From a checkpoint of a small transformer trained on Wikipedia.
Architecture: LayerNorm before each block, learned positions, biases, tied embeddings.
Training: a variant of Muon for these matrices, 435M tokens, 6641 steps.
MLP neurons of a small language model. Each row is named by its layer, matrix (up: input weights) and neuron, and shows model dimensions 48-239. Each number is 500 + 50 x the weight over its row's rms, rounded and kept within 0 to 999. Numbers have three digits each.
After each neuron's rows, "fires in" lists the words (lower case) most often at its 100 highest values on Wikipedia text that the model never trained on. A number after a token or word is its count.

L5.up430:524449410497491530430477567371541571431520460549507456506396515570479493541557511505432508501598566418537486557518504524638510542483438497471527513524458509506542514416468515611558478476479535466564492441443520591608499506519479463598514458443426547524438528595454517424402501468513528435492509417469559561549576541585535546552572402503504526529478476465500431443518453505500416473533536513475476434562438512474543495503518547465405425527502482455464520470366495522534478499590520503577520541444556481537518475445519503516503554561514473484511468486504456526463425479549491472
fires in: "the" 20, "an" 16, "new" 7, "more" 5, "central" 4

L6.up1162:459494601465573527478488471526481550589496392506524516500497466515483520469551461470492503505541425463552481538514458496545577525378555460483383491625487468491514518478475511533538483404422525541521534555418462444447470589579454440391481493505490493505554527515504511562529357432479516572515558461361585560476438448457361484467490521565476539516436538566502523500459483459492462481586447449581467613554528509473440532528559506559542541577561463540465476549449508465455517520500486463512565468446426445611437488491423431546500483590500489493563464462543549533461490465624540501
fires in: "a" 27, "as" 26, "according" 22

L5.up1304:527438589516400479454519532541513598496527499428494550456485519445503431483489517493452542398519540518561497491452439528467467504543527515498571572420513432415494499459506529483545522447466496519456437510497545554499484522491491538443485431439476419470613608583563491548452529467474520421526512507488533521484391492581543467518449529564540589599360476484436461526485562466447453622593551528494593472449503591468507548516499497424490502547410528505567461550489515448482451434566589485522554507422464486490515512428435549549460427471551489592510525427551507437532554439477491490
fires in: "a" 69, "and" 4

L5.up1009:518457451575526510535484492493524585357480518517577521623526486463488516456565435477481585457457540495479462572528522483543459484588481492522570490538496543459467521458444532520495569555417467523554471456516555521455514495500519525512514488451464548452548612558423496443543575422490520614553510406455539530496538486406452476549550507538470486544440521506545529476464469526415507511512501485496499438517560413458618416361520586512445519456551452475551542596486414544569550395475520541534494552487478539463501483513670452556469490423421529449591515440537533498498470475401515494
fires in: "to" 60, "s" 7, "not" 7, "ll" 5, "ve" 4, "i" 4

L6.up1195:438449468552513591488515392406496587531489445447524466499465448529438466461475444443532515490575473537529503470450533578488468443534437552538482365531542451451467521494533457474516594475478569508578501490454471460465504584430478537444533568594471481498479413514566439466557511469495493541533509378512478550499634477410519393475480506494519492478518492496433548528481495544419467494485508496502414394526574543578502483514451507475499509429452582505547552591468539596424472464535469451428473503566584559442494531591500498457590527482512515525546564451568527479406528605502456471
fires in: "in" 70, "until" 9

L5.up1679:474504501383512496553554516532587471518477622503456556495517513517402445438558581426506564559425500535455482521506464525510518473439463529487496562445502487520443555503457533611455544541528458470447515550477617493581596548404511439441527521512464499481462578502471445540477468530540556508536450413435508464575492574495567553560533498578527494474573514429553555518593530396522535534480474514496542402492539543511424417499443463556375426483433505422493582376494515531527477474407509540514432486474469505455432513512405448496547634439460451560423454527498522419456540456413480473
fires in: "an" 52, "for" 8, "many" 5, "two" 5

L6.up1898:413529531497459505505548474552529498490527486598507529563537550548426507505515427448455519508529471461467513575510433511606517488502507539423477558560496506522437489526468491488446530478517524550581571482474445549506543541518462448577498467483474491522621446561430525464486489471535521602495573489455482501601438439436523484524516505520486517436534492512479431561399486553531461564575493503449491541557450470607435487497470546583453465537480450388546439508501547404528506456485541450474588385433481465543486581501563441603474473565531493558521543504539565528518450441539471455
fires in: "of" 26, "it" 6, "first" 6, "i" 5, "only" 4, "d" 4

L6.up1830:503436546566501413517442493543534481471495461502502524460511485625493520548589652512504566565521508496595517455485489528578540480523506565484467457490470527389507546470514572485495476466481451458467491567429458509467520579440445416521541476478520541502543474463513537520474497546573544598490454546465527507362549499512514507508509471529517538503551556511398498503428461558560434422501517473493483533462506487390520487503550643413501577536484474458524467580412507531453516466424577514507567435405470460524504487483528515436546468554446498398536506574492484430435414460491560594
fires in: "a" 66, "p" 6

L6.up649:478441569504462533535475537500495538461601471556461525431500541493462491479391421540456570506558596401496442487513533511482528464548550494519387446440576488596481504546592567486577458456516521515440416473513484470585520467474495486445593477480532523501516558646503450540479437504467576487469564508586518518474493488585501476521431446619542515495481511536488470477462518579490508466494359504489441523574533540599536445490484514572493407441546479437499514472464453512461558472519605473531586470595415531500569527574510513513564476503408426516468425459453532466510445521493519465
fires in: "the" 43, "known" 5, "s" 4

L6.up1803:527565603455539450472521491498401500524554484500548561584504522481493528508482455445449450525679442470472497460465490563450480563502596514540584436527519485599471486525482428532508567446596450511459517436429532501486466497396478512429464575496564510471516488479497517495463519515517460479551542449554554561540421448448528465497508556487525475450443351478459519460510571516489391490505512488475489417502525564463598463473523547541485544496471478446578539469493609420449654457524489501427551485598426529610460504496430502563489489451528474554559512474542446499482545559476485436
fires in: "it" 20, "and" 13, "he" 11, "was" 10

L5.up822:555384555486580533464503596510489474406463493506496599623390476445402508443599416439462555399546595443534606588441486454539485452428489504525474524481592501513453565476486496423437436482548452575494531453591463504494471473534540496500512518499449522477606432515483521518481482444558473447497402546507459498479481430556531547584513534560560586505515519460551530587535497512466531547507506495492545482533533571498482482501597453537508512442515510453477507533483560499574524473569546465435503469471510429468462621497579550505465516552425549545560478533510551555499553527386400409
fires in: "it" 14, "in" 13, "of" 10, "this" 7, "that" 5, "s" 5

L6.up1353:466541547508424517477541441462466502507426514455455535503441444498524425536590540486451462535523532441479480464580514428569585510526493490491509459557468524542409520584451541592575570443509557585586531458458484547431479563460453531432541426504525530490554480501528492554489485514573475524553457495567496490460513477527546489548520537470561539456507393434502552390507449434468458456532444470494445540528483556508542538549551524578541539534504505535618535417539522537490611577625561478505546487502488423482508519548450472475450512452570509527536447493563555495471440433487491497
fires in: "on" 31, "by" 9, "in" 8, "british" 5

L5.up51:513476523488468534522461598551428553464489493486470521559471521495379512592595578499560493527515502502426497593478445442518559555495490494471519508462568542545491620497432438421542478462582486527504422525433546513504518592475498454505445510511559526576500556486536422507409451436456463458478526496545601506446561587540453412520497527519463633568515414506437461446440498561500603448506498560395507427589660558546451453482505384511511486492443535496521571571469506485468492441544497511547538499474453497553533530521454515542452567533480495528513574491500485596508500550434477486
fires in: "he" 29, "that" 17, "it" 7, "i" 5

L6.up191:431490531548439510471437405485528441454613536467546512484432541537373492533490508474570559505544496480512480574407419526505467584510567540611470507504514479513470537512513542498465503449627454470525489423571340524538594553516504439476507488486524465512498516523533419506473503448462480447503572605576570448522502518480514467478604490536522384478428456517571473556458487459532443450477637483450567360410381414490504464467422535532516523437467499428528546487511504469446554428503572490479561485533531494549445543478490456481538608539515443537515448571418526452492477511416530455
fires in: "an" 30, "was" 17, "of" 10, "age" 9, "one" 7

L6.up267:481502559535384484480489598495497490455483536607522563450469522470489488439576466523486554456575559525528530478443480542446416463455438499507504419450577414439517525468506626559472468531559515522403478473481514530469487550534450440568550506445467554551535419482571458480479460545415485420541556429474575473563435523552524449417409586548428522556336475467509483565572489468498492532470503525475555469540650472541542539496547509586482491482457566567471417526509607494526545518513466493546583541504441402427570430487542472531477474468504539537469525550520427490546517590522510515
fires in: "and" 38, "which" 25, "that" 20

L6.up1444:485459536583474511581514513459508470410392596595513428560445519481428521473483399430326546561560466557458529540429552583465546544538563570475530480446508431454437462476440527474513513501521533474521449479422453575459513507492485518508557533478554468506449479515484473569397508473449497565514600461482563514495440456556556410484485534522555510484305498483472544459522431510464465454529569505576480490498528509469502583487531547496439512499419467559438538583421434462541526491551541520494633479461439531524425539499499483542527480490526467500453467499549551595543481512383527503
fires in: "also" 20, "each" 17, "this" 14, "there" 10, "one" 7, "that" 5

L6.up328:420503438492553501467486530553470385465366480458534539439510612537493532464509526529564492520572551494525556492405547454434480549522473560455494574380449511499537522491479536461521494558456516539492508450502448538523454535531462404424489509494529630428442517433462525543480542489520603454519497589488455462490416510504499428471477522542538588490508606375429542438463414507547480465497524419451542402531380512470428415490525508539531515460628478531491495449541527482497443475566567474555615521595372501466555410523512473513550458502518463576548471484565535477547542487462468529
fires in: "a" 52

L5.up293:521542495525395564525551473500508559447430521488445589501568496499466516548569537411492556348610538450558529536479469446417365533518550449550519454413461487411562596455545499492534458537474506514495481501415533567533491452534501443572637455506476527512482498486439509510414445454515537558571585440540442615619431486517436488544493511575542470431448498588525474455454455561455580448460528490492464513535542466539477575465476513429529538509561493503495470486542547528491564492468491511567633464564473569447544528460597545528402475450442522475538512468580480483497517526459439497
fires in: "the" 33, "to" 6, "have" 6, "not" 5, "that" 5

L6.up1627:558448530531518496444496552497492410431510398563581444543491558550455485546515499559469478493506501498483596508516525467496506518518563500522486482519570498477477560509541523467539541524531460506538504477511451497459509501469479499577460482408520406491497451500484584550509563494490509501564568483518502450475540466539431613592336515400540512543616561537549450542516585436537487459540555445466516568500493431460516540515527474519470579448538534474559592481465431467496398527480508512491576463398451511477547584424471403498527512518551503423429517534437595565555500531531552503
fires in: "in" 50, "central" 4

L5.up512:586480544548479509533506430405399520484513457441421456457432466570488503454486557505536553558505559558569456442500518404505454505428480501471590441525560517469506483493517493442486547501412522442570554433522489460498546493463525490540450508531488502490453542449538507526626440434570504473525519455468549534471507504445481519512540575556460522502513611535515505537406524472460388532585484429531475526541594460639470428473456505552520502542607486477481462540581499531469537358494484469538578385508438544467509461594539474539483529547440599545527493470521450487492528480489501541
fires in: "as" 30, "a" 10, "having" 6, "according" 5

L5.up1458:440563522468547379488466483447414557389496561460485577472433505573517547416448502567449417525513591503435497474496538488501461513537580482399431548438547500595501502539491504585447592472397405479482503542523515516597503505463435514490578478455573389408504481492482504534479483533439583508586526477535601491520511407488467529581472445551490542509461512484587460477488464518549436478457633488464444402569524465507572525511538518586467511484460529593522533380503479497596436572503515562595437427527503429442426492576538500523553518481492520508538431568498476462436496542573473466
fires in: "the" 52, "as" 11, "de" 10, "s" 5, "des" 4

L5.up444:533508634473448438563550499500392559468482477510476453596498459523432505462572516457448481636530489556509478443577524544502492533516515455449431510437506483499396451545485482533611543485489624550450494478431582433551510507476485446457580515552441463549531560509484480458516540479554484491584544555480513477531460492489569582512585571417512528465460505511526564468551503481607448498560465573528487436446477580568508386466528519513485515438613499462541533479498455421526551498496483571526503609496461516516447517509463444478470483482540543586531518472547504449478448512539469529
fires in: "of" 18, "out" 9, "well" 8, "into" 7, "up" 7, "a" 6

L6.up821:514433470569475497547564425509506470512483524516543499491499467473506443574632502542446616565530468493545461508518445528520453485435470514511468507555522531598544464584476503452417464484467487482483499547403555502569443591512513517477513478477524548513483553446554490447478572521464419465484607332483591477478577437484517502449336424542526496464491523523455562443479353550486424547489498521524488472477488485507496547437598503532519438519551484583413566457458505532565482471551492468507498437522498498556508460503476454558558576571498447561424350568540455548548513468508500466
fires in: "two" 18, "three" 11, "many" 7, "several" 6, "four" 6, "both" 6

L6.up285:502437535484451551537559516422446410409572481521428575526524522502484562508536443512411429498559470485471591516514443514376493445492486462398486471573479548480442515616538515433462585541449416491536523526500557468550515547441430462541414542554469525572450466446562592518563387446494466567474505467441531486553421521446491473515411541512529523457445458596445579469555526401506595469497401538512501503525515500551453593508538530515471455449451608494492489539630427439495529465451534508564531481517461497553568567475488462473502498550560556479446444542566462545460533540479473580
fires in: "in" 29, "of" 9, "around" 8, "over" 4

L5.up523:492485395563464445553465420401517541612506595562527518411520459498461462523605529479511484450521500511488574528457415468513470507463416519502505397456535524464493459511489534494550478516515404508530577531570538444525528514521471554415520531522422471489462390580565405511449478468511548474546463510534441567526467557415555476530561459492451472524418427381529502453454428583555459537551472470431517406437507565484519479558518448554463519394590519568559524517509550529490485467478448462429529605483526547465559537522469519492374528477496518581551521567534492554413438440478549441
fires in: "an" 68, "p" 4

L5.up1150:474563565506453469502505465500506516494407485466572556413505461573460538536508540533474384492549547572521563427469481554537479553515466475487536571545528491516565546520505430473579603403514433583505465428418493496555486552473534544547520443496429561552512529522385412527410473517559468449540415467462520505465503475485499521517434503531449528496535527479477562507481492579373400453492535520524518408487526514527496457455534499485565497461411450553419573470524581474502436493498494513409543420528441453438512467498520481533520461391481430512481501449522541570498521524524490513
fires in: "a" 62, "the" 5

L6.up397:540491533569451498502540454508494487459538462431500406571480443586409460514543498409526423451626572539484430492434510457524389541500478503653453430393589560529489567453486543471480553564502540498531564463478553530444467470459489449555679456443478551435563503480578468516499492497470425536505469477485463550515449503532507516516494539491544417452391407550482458581433460528566579510454537431527434473464605382596543579519561505555622486539516545456581423509525601473454554390473520424454526518561478470458489491471519510592511478485468499529478469528548506608444545468473488518
fires in: "to" 42, "would" 15, "will" 4

L6.up148:427505540476533394480449516479446444481506500510589558461481472451469506479513517469563526601488516455538498485484458558452427469490506426544507460444523415424508555496487508468516588531559490568512526543536464519467471538491440542503582557418544540511543473496590506428433428463584445500521420499494530573582496395484584500524433491566547451418527472460415493465452494478505546587593584544467439468438436576567454539478469524595532513346611452418548514503541482511563501494483553567509558466481514451545494499412440559473425565426481392501452512519517550467546381415557570461
fires in: "an" 60, "world" 6, "highgate" 4